MLP neurons of a small language model. Each row is named by its layer, matrix (gate and up: input weights) and neuron, and shows model dimensions 0-191. Each number is 500 + 40 x the weight over its row's rms, rounded and kept within 0 to 999. Numbers have three digits each. A neuron's up and down rows have the sign that makes its largest values positive.
A block is one neuron, or neurons of one layer that tend to fire together. Before each block is what it responds to, as a language model described it from the Wikipedia text at the highest values.

Plural endings on nouns, such as -s, -es, -ers, -ies, often closing a phrase before a comma, period or "of": states, stations, fighters.
L8.gate13:553546528507504492551516519488528471505484464494563476569437471434530427511580463544476509471472553595508439570538575447471499555511537451569487500477472500477452529508540548477606541457448505557526463537491456463467564481424549555528507583456531514487473482563506460421486479551545534487549553540488590493465518485498518472469465473563551525484466496539480481509460506535534531490460462560477492497439491507436459438515541490498522544431463530532491485465528497453517457506528494515467485391497462563480453520526544459446547473526537506512441519513458497511496456418482446469
L8.up13:550482519469506521497561418497492568475489463414489517524519501473550420397488590524520458468519551500528401418492550497528512460487505455453494521503472486483566480469564523535525515542498502507499520539486436504515491551613490439543545488459496557559493445467502473529500423452411503453463504478490508543420516486531564489495509480502493528538491468465498517443462477583457468497551506474558494579418526486451476490473519444536532449531512534476490478484496559477549426520516491461520418473490524503459566535518523491559501558464520487527513516517543507447497554425412477524
L8.gate152:534526521466465465472540526443523520533540457489519487443479486502526433537497504576513483461419552555488483554574502418569450558508540578491518478488481471474475469523509466464474522500528514569599600455514489516513469463453534484484550496479459501513491575522507549513441543463536475455501538456495541505496489427513535496556538469534530511531518575529534506537506495497617565511503511526552485493454454517469500378473506482554543472510535559494483573479524493468443406482451497518500587455517451438506490430504461507486505541490522463556479465451552519551489539538559533552
L8.up152:502501525528431574573485441519528560486457532480497459460500566537463506507539452526547513506479550535478567476487493475440532537533501495480419453462474466517453543571525460513505524531511517398474460463482573457488476463567480493538495534526500584502453447449513429436570476464544507526539553440537487522536406481537535395466517528521554529571535481455490421496489515493477540467461475525419473505544478494487484438514470547523507472539513532431522506544498545480409524494477463497528516514469537520457508485492501515456577504556434562526502520528438484417464473468445444501
L8.gate180:574546506563504488590462515467430561393503451528590572462464517486579502447448515509535575498468538450603535461520543475540468519495500448440525489468516558585441530488470500534539567529487507501498503548484516447451503512515469489598461558435432468513485495430499468480471556545509490515534562487448503503485508510521598492496501490529503532518539485469546464489476440432549487508531516563452500437506565493495521492426459523489503513566458491488544497459581512461498471505545506509511506495553453464533456553505520542467506469507505547473569527545514500561483581496490507527
L8.up180:414482535431513503502498479399589480445439497426546496488544484461556560457463478475551506420482449503522553502527488530450462539464529425516472448504480538549487490420490517496567461497501447479486526457466526533468476521489493464498531512445514526528495515422541509478480518505475451458539460530496533489515416477559521524520485599429553536440534555468453568465489445455503562564540511464505497524451469520516463526464463493535511502508478489464535525416568571506520493534597425526519466420502504483468556483567535498526518464500454467550488531490501442476437491418493512499
L8.gate474:588418483556540469541464491562535539522460552541497502545443423486534566495446552559511518489550449476518491482534515475542517488485560459479460500500464470575494460492462516400541420493440566527495553504491475458515484477538447464507524556472507537487533511518521453441519551571566478556539523577507424485454409466566441572503518508557451497493550512500581473477463447462543515533533482432475440509516533520470481528495521500474464518493496495581571513462517517475461505480471490539541493453525427518429501481536550541523536465467584501541508487497467524483452549434466500516
L8.up474:558516458500469539499445575517449464484452519535517519545548528477511516532448481543447449515464456493491513560492539502480520534495450415528553528527460465527570500492490516488557524524572462541494386561520514521440474495520442520485500451436528528571541547463479521482550508471443452493506472548505476468578472493514510517536384509527494485503489558507561456563558442450472567537500558560509482504492507530498519502516526520526546560472507439499499557418451564442544497473578482558451484487543492502487618569498481541451519450487542548473455450477535545486526550537453513508
L8.gate508:573597520506530484511457513531458534440511476519594465488510404463564539490532565577544552445507610587469541514494503479457384493418517552436527547498500530559464507445528569507595499534421598497517494528526562502539460536489471504522494508472466533456500501546465490540451476489531482484473423496523508477527471507512502569480521420522471525508563565491494430482460466534478492543479473534475487493506499461535513453541520500519486521491522454467487511406507533499531436495591448479535513513479446578494469537492522503539519451484528525540472508468532491478484534478509483491
L8.up508:536500602462488481510540513507482552539474475451544557481495517476518484520506585548471553507488537503453439517537495559462524483433482439552583498434487493573465478488488502581490491514523458535501553475505542552488526525462561518560561606531463601545458499433474487482506506531468536529525499500503536465485524515445515446537536466467499566499438526543451495487519460520480459507427504574441432468511562533531506501498514564496505523472469537523557420474502533553495454491626452495487499433509499553406411517506451507538534498481473456537477458485537485542490534446475527497
L8.gate850:514594439506493447489480570514507465445487561494541437501527446484516529477477506563464489430478559498499439459516474508488457482479586503550473529494451499538457507486496528501525514552436477481465527521484508422531514539513505475485510491466491598474531438437463541508522471542553501508472485559531514490497513498534509419543519547583521458442477551543538445490482484492523556555506512475507570429489423445487489459397524544500481546465427510492566624445513560565518476425523495412491498489456469523530498531489441578502497469507509509536568532453477539454510539432489507503
L8.up850:576498576526448489498547428540455496433498490533527488541531491488461520565538539541553482506514488555487516488477540498495456552437521606529577497499473553436513495467530510515549413505524528515551525502476466481527469521528432528540534500502422526532485446456495417439453433497533504525548479442459515511501449408593483540494466553578483495445538553579436463487537492488456534518516494485541529532503479507523444510522495467486470499398476551464482547367459533494473514525497538543580524498513486534528539498473543490525457492474487470538531462513500547528496512434502505416
L8.gate894:546521511512514501509508534451505547379516502479522452535474480442510493498520475511515502470454498461546471447545489531522509457413545476496505561539512461513491534514377504499473530475432502510471549505453457544501475511468473496528509496433570520513558483479547504444488465528517489515595446548525542486532498562435500478547434465541479517457500519512514451475506504530434526493513453501537445519451452479450545420449497586580503486487411568457541449516505527468517521536556541461492530542547407494470480448513509576548464400487504458534511526561554485535458489401499468546
L8.up894:553498551488500537506520447449477496494526526527506431498530445488583498451504514495576577452457458517496498454478437560515463479433442509541506635499544471491463491476514540528426513520454538578415476466554437501536417558499530505532498515431458477465524482453481478475514482540501452553495540530496416494444482553530476410453433481489523521419529517464479510504457504492493538485493524537556479426462470496502551520503500530596550542479448506517519511466473497518549453531521525528492530435552481478476499426451515557513481474449492532501542497540463494368489504457528500469
L8.gate941:515525510590504523505479567438443480445532462404584556482462535518495561491455560447452564453524550476554532532543517453504477547491495464461453491501503519568498466533516548541487476517507512583520545509561557541522558468529475448436481460502529414524460518365487504476446501527517571548451499554532560557515543499506523483408480546572483501439544475538529453469515450484541502548497476527525554540451484489561488526487516526501483503531493544481558465497506488484494471558546515562570494437489496530565525510458504444540497444490510475469500481577537485430488498466460522489
L8.up941:510535517440514467528461482516513500457495512438503459505532507479503552510522499498504482503491483475590491517516482435501520478464475465555459516423553527478466558540542491457528469454557491466486516449521563424497508544534470566508488464466522520518511495430579544472433528485452500457540420417542518547462567490521518532407513504439466544489569470504471574464443428435469497479520596520484514529447533506427448502471539543544461467503480488465532379420531477471516467524560502495507446468541472492519496456493501471542487536520451591486563590495482458429492472544503539550

Final word pieces that complete split country, city or region names, such as Mexic-o, Ital-y, Portug-al, Mosco-w, also provin-ce.
L6.gate15:509567435506493463516519507514445517464524506534618482493502503481543453494450459522450537518446461541470478446459393495412531459517530384531443502464493494494545540421502448505467477530480447521473462545540584447488481547541494554546489439463445511490493423480499494509567508478508532524551516576472498504499505524526470599467529480424511509479560525473606475461582466560440427406453494560550442486527514468539500499478479491524500492470563524500529502516546527503505523477514501496519496475477500518526542443480539525517467468455476546497539553498484504534494518395505479550
L6.up15:533513561451436490550451502497530601478493428497501485415470476479534510523464567527432498446499466487478459430504492512508477560454432454527524524476567486539507475467479554465474507459487467428430545480459511441460462539512488468500496513499448505536452527464445489537577586493508493501483482413438554541517494451511425516523532599509539454508415528425540521498479546488536513519476559524502500477509475486496534522490531529419457435516517494594519456545464501565490515546472528576483442520513489455478451521475587510442462433463502478471503484409513477461488497538466521458
L6.gate57:512437479476530522525512518512539495464473473505413519477540463520489423439539507486455550503533555487532432471526462477487559415492483476596510481507464472525489532457529479505511575492495478486461471405469489509494505504593530534535456468455545532529477459486547435538486529415446422523519575563530534525446479542488498483500435501438563506589518498444433498474461541481454489459498473536549564550572500452459445566530494493467509529535553460493492466501506489509504492567439450505513552503487485541495427485451433513480468529513446552528495496559457538550495447597459571497
L6.up57:422470534569517536459554464457504436567505431543499477468514487523514475498507471505496566593452499561543498536562497508443535401434461532515526553444469490473502465508566532426501543441509477570519459584558502445534502561441463522426463464547525484497479525559548523514539494411488481555471447477497498511522527519491509485503511522522453518516507455504524471538633532484443468504503498445470503487438547485483518497561521447477484551460519515490529479503423469542448572540508538514431470461417514469504521497460517528460530433456526519461535516430452532490438452522507493508
L6.gate144:466519458534554506491549524522551529515477457494486436559496492401457485511534453504499458487525487550505419556480450490431485478490537516469435526574526444482476500446513445482575509512548451517469459422489510468450488488468431472541461470446504468439524507476496539522547510510518490473557521498463478525546533487483524509495425492438465499623513440563530572524466505600438493491453507519543493502445545488511473474532522499486468515465534521538536494501486534597552514546488463447508477416465489489533459485535465574495438439454466418472563477481417522494534447465460583491
L6.up144:578474552485430484491489538539501528519546477457493562551538398527521451437515506493584514527490469544491542539442448451486442520439492460524477510525471610467579482479496505542514505552507503514539483490456457467491556471491493445522565485581489488423521491457501471574515487498529485483542528534405515503522538421513475591457469468450520423472556516494479512485494524561480499503519537501549541510526521500518526458507518555422529484506505479513532463497461496474530567523559508453562430509464448499487467515442491403467496507507477483522544402560436537471477408444525486463
L6.gate180:515532503473470431495529473505508462530463513446566472512436488524530494484452451519526486459461448524466553472492517527520578438444465567531515600534523477508435473505479538493447488522546559549532501434493499431505555466525505437521500542499524448491496533498510486487507486552492536473506460510533563452440515397453473502517466467477522449472421464527442435533539468547440515500469529559615591471434434520491482532484514544495492523492516484517524500564505473573452500468508567451488486542576507507447474504504519464507491381502514472520548466597442566553491471456515532535
L6.up180:493530553506552455519445477492502536451503495467506500441494544512533426557463504536541474434556501455542484514415478501486509449510421581523544530539518473531567568471478576477451502549483495546495477475519440539471541566522582511489471525504569517448486501511514492542501490476465518484499570499467477483507578476526587487539504548478588469525512535499452574563510488470515537430509543513552537430475556525490518498491487521419525461518490508422473494531518571480543504533447567518473451441429498504510456487506497493432409470497504498531475487488483443511553375533547514419
L6.gate299:456532465524455485524479406468463500422482468477557545449474440465486479498561437446480470493422491522456498487577504501496602429497458541506517542590478461500496529509503539485485469575513473465487467473459451464541517508535504514484467488516499453409522501481556395545523478515520476528523562476440513518454520502506501511481507525498510484551494506540516519438529560556473504478423473537548509547465519520491507467533513568509447561499536459525516374452472563549448503520491488498536536507453508469514389491545597479418487491493506503456499568523440478487442499498534469413
L6.up299:506477503517455489458507504491532470518497447543576469531546512542478521429531455476482482459465525436549441455506486514477526430423461437474575526471446462558498513492513453495566599512423543453444481459460506487550589519451405471559515415487510550480519517509482499496567539473510451560497506520464498475485578501452477513446426537482442527533498538525477511449569502474495446470486477536509452467479511508493496528531500532524475499486497503489498478449529483513444516511494505454439453499425550417458479512549478477448496480493425451482504591505445479474412493416440556570
L6.gate321:484537496472452524448511479484496452454496503512597526546442485528536487511468443486517504534487549510514450508514419505510552471478474477556472534494484559478466491539489487467438531450427398440489466545469555430484558520465477464525488477563451530443552584501494521493593493487540456465482522550527515480497568449428493561534504551462504513523448550587459460471502556610429495439474592515560500503527547470479513554499494510483513521511520491571443481467511538545462540464495475517451523436478454547508474536535484464491508480426491519449542492511449482529416530412517516532
L6.up321:523471504419538518502506462501475618522441491536477492482550452480484502504471533461535455503487536486452406486538506426501544472497468472428499535529501529489479499430484466575498445557528464482513469533455552522511490506526451476471521491473507591459448424486545429539517520483418545540541500466506440462514469529496522550427584511473529522553462535460541530463519529547554494497482545576486496462400560480477547543496526526491493488486542489458572422545449432505538520449500493494505445460512521508541484553542441493515523554498441418480464521548453461550412533485525477442
L6.gate654:555636518512518506532424482546511492540568504574474497518497423457542507508566488497525500480613466569512496490515530507557500499499553492581427529530470463519579536431483497496512565508470504533481484485496461497496555539547504511502482492537520546485498463446587484499504523482531398500480515531483424471449525574504536550521536515478564547493491456534498534450549541553435518448562497517527573515536528525488508444498552569586482550543484557535507444450467432587450521485531464462501445471525488569466473520485484467507474465499482503473504522474424530492434521511480484474
L6.up654:576490543460500501550471467466551532558540488553562458511552521575537470526510425509520445503467414515521457496463486480493511492478428471551457482466427481526512561504598514498525556492461496488465532456445458538498520372506502482509465492554407476514477429423521528535566506568506405532508489543459524443488515501471572445541539470434538579529429497537549459503567491516433493467439474548472527484555517543522497461463495478451405519503535480501466492505504423565526461460529470502500480442457486533510510482495463502514538473482492442516472507460502480532532537534546527512
L6.gate700:499452578518533533461469526501513538495505531448489454466614533487543431480478450578378496573530542537522452532488512471430458520461433510467533504488499486550452497486471516490524458567493458536429514546529529454562495506477568511512475397489400473450477441510521509532540518425563416516565530560469505460541470502494505492552449498457489468483458510465510478478560456502517466481475583439531543434485441502476503565499566492490535472477485509521552503546462534500499556539469501550478557518493524462543481438524467482487448508595502504556503468436505526497479503478494449525
L6.up700:524514451504511478544552467516482464501466546497493563498532537506525506440505483468520483527460481507517493509496462495481488466401444511455466493509501404475490531443509589607560552481518497535571490518462542380459530548548534429506539456507507509500490450447524518482437485438495497430539470413483452512548469511518496494460434452485518475519496531545462501405538544540489585487473518510532537534557479501452450519538484543509518534506459474492523480483445470489532559436542529486507518465452494569503546459525445440442522498456480461476508546465441479414548455466499609570

Plural suffix pieces ending a noun, mostly -s, often after numbers like "two" or "four", as in doctors, floors, members.
L9.gate395:589557565472505457505378479495547466475490473495556510505513596488468524500486518584454481440443576490432514515519519448493496529465445491442505504484523492448486515502560461540534424474447498500569523471482494473482532510478504441438571492472498518486458509454495478510459464492487473381535504492523516465443484494532567545501507520508476493504502525533540472509503441496555507572483477551546499504474525465503524464492386444583463480460453491471474520466490528526525465546634442506500486520538569565496432515532531480503592556449451483500507471506456539493448500468478480556
L9.up395:554562437521557393513486485526480499574479501489515481476503569487541496455440510475465498427500554472527479552529500528470469481516519471524429473462462509600448446558465566488537571466577532504468503464525496459529540533478491472471548554466441519561490515462458516465505451466477540611495483465409522485502485494487472518530445493531475483511496534492491529496514453557516539531510525544495514468439524530501464420484510520515533498469561516478461499502561528530564497471444483464588505532552509497465500483444444475450523390447447498479489474481535593556498515629483540519

Final piece that completes a multi-token place or proper name, such as York in New York, -gan in Michigan, World in FIFA World Cup.
L8.gate215:410516472501531571548505597488531562565427495571548504543507524500472508505489502558532459536493535466494502468522531502476523519524536498453546482500531553481484429496545550433491493470488446551482576533475453486549507522543466498531449514499486548491562484496524492495464434467523515499514525537471493432473501484523475495526369500467485499511521434523413496528558464498475471520465436589523498481529565517475413548489403478521468497478499478540397520404527472498430532524542492561451465561511497554517440483538507523494510530485475447455551568500447540507534515468500514600
L8.up215:487532487486471445493540470454475466487464477502489502473452432507522572493463544499495527471519547458436488412555470449507539511474477504487485476517485514529550566473435409485502545476522481481493514467482500405491474484517550467502492543559518506381502492548413513553523558554561524511491559505488475468486452383526443595517488498511572457480508582426514511541513478540470508514506500421556519518526553480541568533502494551454484449494521549456395432561528497534488517420562477502494519483503479546530492487523494416457531442438450494459474537512481493550513505508533562498
L8.gate434:549565514556472468502520564495535508422506546470531515512508451571465453510574585477514521459468543551547509502631554575391476453499406480498533523528511545472488448468484499462500521464447510547496566471486530461476488535525524444511467430507491467449484545461506451573482506530512477543478518525496463528431530474491475533496579605497473486515521488490462445487501495467544497533523393486486524555563481564521496549455395498490438549446559492522491541472539567557498513507484507483470500492499518477509511470556447555454474507470469517513585491498518517573469492483505489479
L8.up434:565474557488519521451476441513608444552484436514474607538473464531458509517471560540523526513508511534539509540559544478426481471490510550572575483558542565477477507477564566564513529401493545457406531446514517512492434483537478489499525511481464465534519497515526475538438485538489509523524500494451482514406557436476477557605483472479478508496475432443571528512491554549509445536480527510537483457457556525553459498544500513510451535473471455529511430407502511473532508499531493536544463481493471508448490481476486499468494552467424518512506543531420504452518518538498512548
L8.gate484:543435465531527502548546488518503541500514501509498477497494487410544502469497485495584488511468467518437428563429544534533488509476530513506527545481483478481492532490478576435518583514503447444451522458467490449581483518590472524422516480501483526470432509562491407496488502467444483526501491499504581563461487440488487474511508581431488548486468586502499502451512480465505466567473536515512539537441481499509548535420404479442478517520536446553477578455466531505530540529511531508467523493494516497443397480525446546476455447514502492438393461512423499479457475502499460497
L8.up484:547399520555561494487535480525455493484475474517449438498502520506482560594479509516463458554493526466508596545493477473522454445507537489576454485591436463443498516488428511432511516536454506529476595476443450456485544496540532491494483466534422498499505521563529520497522542475604514435477484576491444498523529471468523464477437529546442406630520510543486476400493533575493471533441560493504480491557482524511570506497488492492484503538539557486529474458493514501480487472494449486405501494468505492543472493481544497476505522435472523486519482496450440463476467500507469511
L8.gate493:519492412548513534542505585467555485496464453530553480449433471487458450482461503418458514483466503473509424558434439480513479517538507443554463506496543544532511472424455476468540569462480457534474510469411535518507540517498494526503552574521426472555521452506521448470546503535426426524509544397447504518517596487462543521531455509512472501532490533544479518503530569517474498407429483470492513531483451562453487403484445478437511535563490483496493498513534541501510473516522460543520467518469526507462475492508421464447492465467461550509493558482444492431478455517465553496
L8.up493:588454588478478568547463458528506494501455494503478568464507563491480469481501467471430448542518548422516527554542508496451450475553481454527480592498474517485482487526487489484508521430508470434435421512533524493548554450498487474432468446554463485447528510540531532452554465474508489505562498502450486443515470509378488470479470525491431510486472509490466541550549553478464410481500521568474497537501497508496443504548429556582502513493506498442513464537492567469515576445487508481467489420436527457509495475541485495472509480533463478472488520485401460598469512496528466559
L8.gate675:513435504580522503493528532599602517400456515516497531547589515515483480482569557519490467504508547501519410464535476454515477493475455496464512519495517471442463548520478434469547510472504489473501536476479544488529533486508543512524504479477479508478422458530542513489518558534526471546474424499494463545452626535526478607461434481456539528563472431512518495456532566540498428478475483489479456487449483527508531484540423529575528558467555569522517458567566577493494505506555477488415451409434526520537486470505526498491550512529480541459492514496488506488517490513506520497
L8.up675:542513534510528520494472494491528478548456445500474500527518477538490488464466523494470519586464538495484545454513487584520497486492479545488456466534494495526503543506491495515448555555427478463452579533556441482557505513489481518472474508448470397506492483548509514538535493437457518491504413494468547453447497542458548488641497594558548499570448555483467510546515447406510505443605489485516545509512515549543541562518529437517456461492549536505511556537530520447554523536499494510397531520552520460473524502516604440500461591504527504467488502484481533495497517456451474471
L8.gate696:546552483567510507484528481459487504384435517488543486489452449508524452506507491571552460426466507531465511473443419513519565488516577459453511519567480526436497537498498421462562504515484443478456496528471444417544478520557487542457498502563529437506485478566543468492625457508561499551507535491493484497498589467464499441520513535532499525505471530510510536463517534529465472451538446555499515600458479533481494496549440488508539513503539479491461433400532516513481501442463428444498454483486542527489408486483569458524519533550514530518487542498558514471488521503487564513
L8.up696:510447420451485540438523469483519513473445467385559528433586410515501488558486434550470487481451572514545542460571492498522434491520531552475488507529508435510479537513498520428514523453508544488486543480497463469460492478521517537496449517474513553475503433531531554507542492461530535528513525489490517498490486521525439561556528524492486547470500565456515505440492487549532486452552429484496483507504554540529520505505493483506552639465498542538495490396584527456455440526498574469498459488506536600492400523517539495528476482525547552514458538531488527513557469482517499439
L8.gate697:509484508551503508466457612540524490457438490451450538565470473497518465569511463540466514538503481445455530520492499518406579500496579455483483463487491510504468491465545471449500549524535537519389510468490504449433512505534487495512525598505538522440477510463428495560480518504549453554505420499505542447507532474491516460453494499499540458505474421488524504499458544531465448435456446554531491432490514524489524441508503457497574511523499528449461457499530549479470479475500478480514544555465560444576504391516542430557517495510544527465576511491554450458462441465436546478
L8.up697:489515553527510509519414421441455483492501508420499499445422539487533495506507497487489484480520486527500533482506541513518448567537559501517515513543489489541449506444427493429508543525540525500486545467502456426476492548464542551465493452510497480587607464566519493477449464490537476529520430469493478461532578467528490478512487416496455516492545479412477522504490568586493533540493495488541452526406395544454497457428551510503564510499555564404489476454521564504449501461495541477473480508528521532511465486537477457430512535509488480524425496496593497536484483514474474572
L8.gate746:546489522498483435498493496463542472475531418504490558530478495513502513561529511563514508467525476549510492465530531477507492537515477426562486513588518522446446455527497477475518463483545470494459501519518438474524483515537482518552455516543497491468535540533493497492426496627519466485509467541410556475499569493453520489506574502546552472501545509536534489508452500412526485555522528580551492528475573470498525556546443557489513580507427493533487502431595463528462495511602527532530478443475398446523502525536462533530464516446472414470579537559535480501479556558518515525
L8.up746:542474519497557530491440494453519496471542458510518509556450470536525474456479491483478506460514542595544453480495526533513554483442538515575557552550476559487508471452476470565489561486446488571443517469427465452453517552461507514555452523534519450406449495541501476458532512421496468449462553555476524429515502469588461534487445499464455495498460516509455554428414615467511503484510467507460504549518495490551488507488498570495514576625524417475491473477459499500454486542547591537489524510472453540512464507540494503471518530483496448528463508494426472488448510504502501504

Final word piece of a city, region or country name, or of a genre like country music, just before punctuation, e.g. Bos-ton, Beij-ing.
L9.gate378:535492483500508514499412496522482477457543461484423489502479445535466458478556458536470435455467499577517476480556491480463522426467518447462440494488500537525505496430466531418411533435494491557496440532536532489528497528437538570496476449576576451527537450515524456457485467479451565567513550435503518497459560510421521505545450452478520515529468496492495485492528565570446472478463477579541562549541484495352512513533496502495462477495564499453518471450589541480502569487483543481493551451451512486459483510537534471453492473456433501483457522498494476529491486497504511550
L9.up378:474539464505502504420539491493477539481553431488460474510473484458430465480600518480471561507512492568586439499544517459490508510544506454510415538518501520464491503445510407549444549452406473459538450570504503447507554425445538538540494493440520517450541510497519502482560473542499490462492554392477564552492553554492552487472563534492561586513472526463435506509505483477544493483427536520516503491539513492496521521561456483525523456497503502478503496534400546469507487491439507585504594479520491542423443452456511521492484479503563468492504550505513492558534524495509452487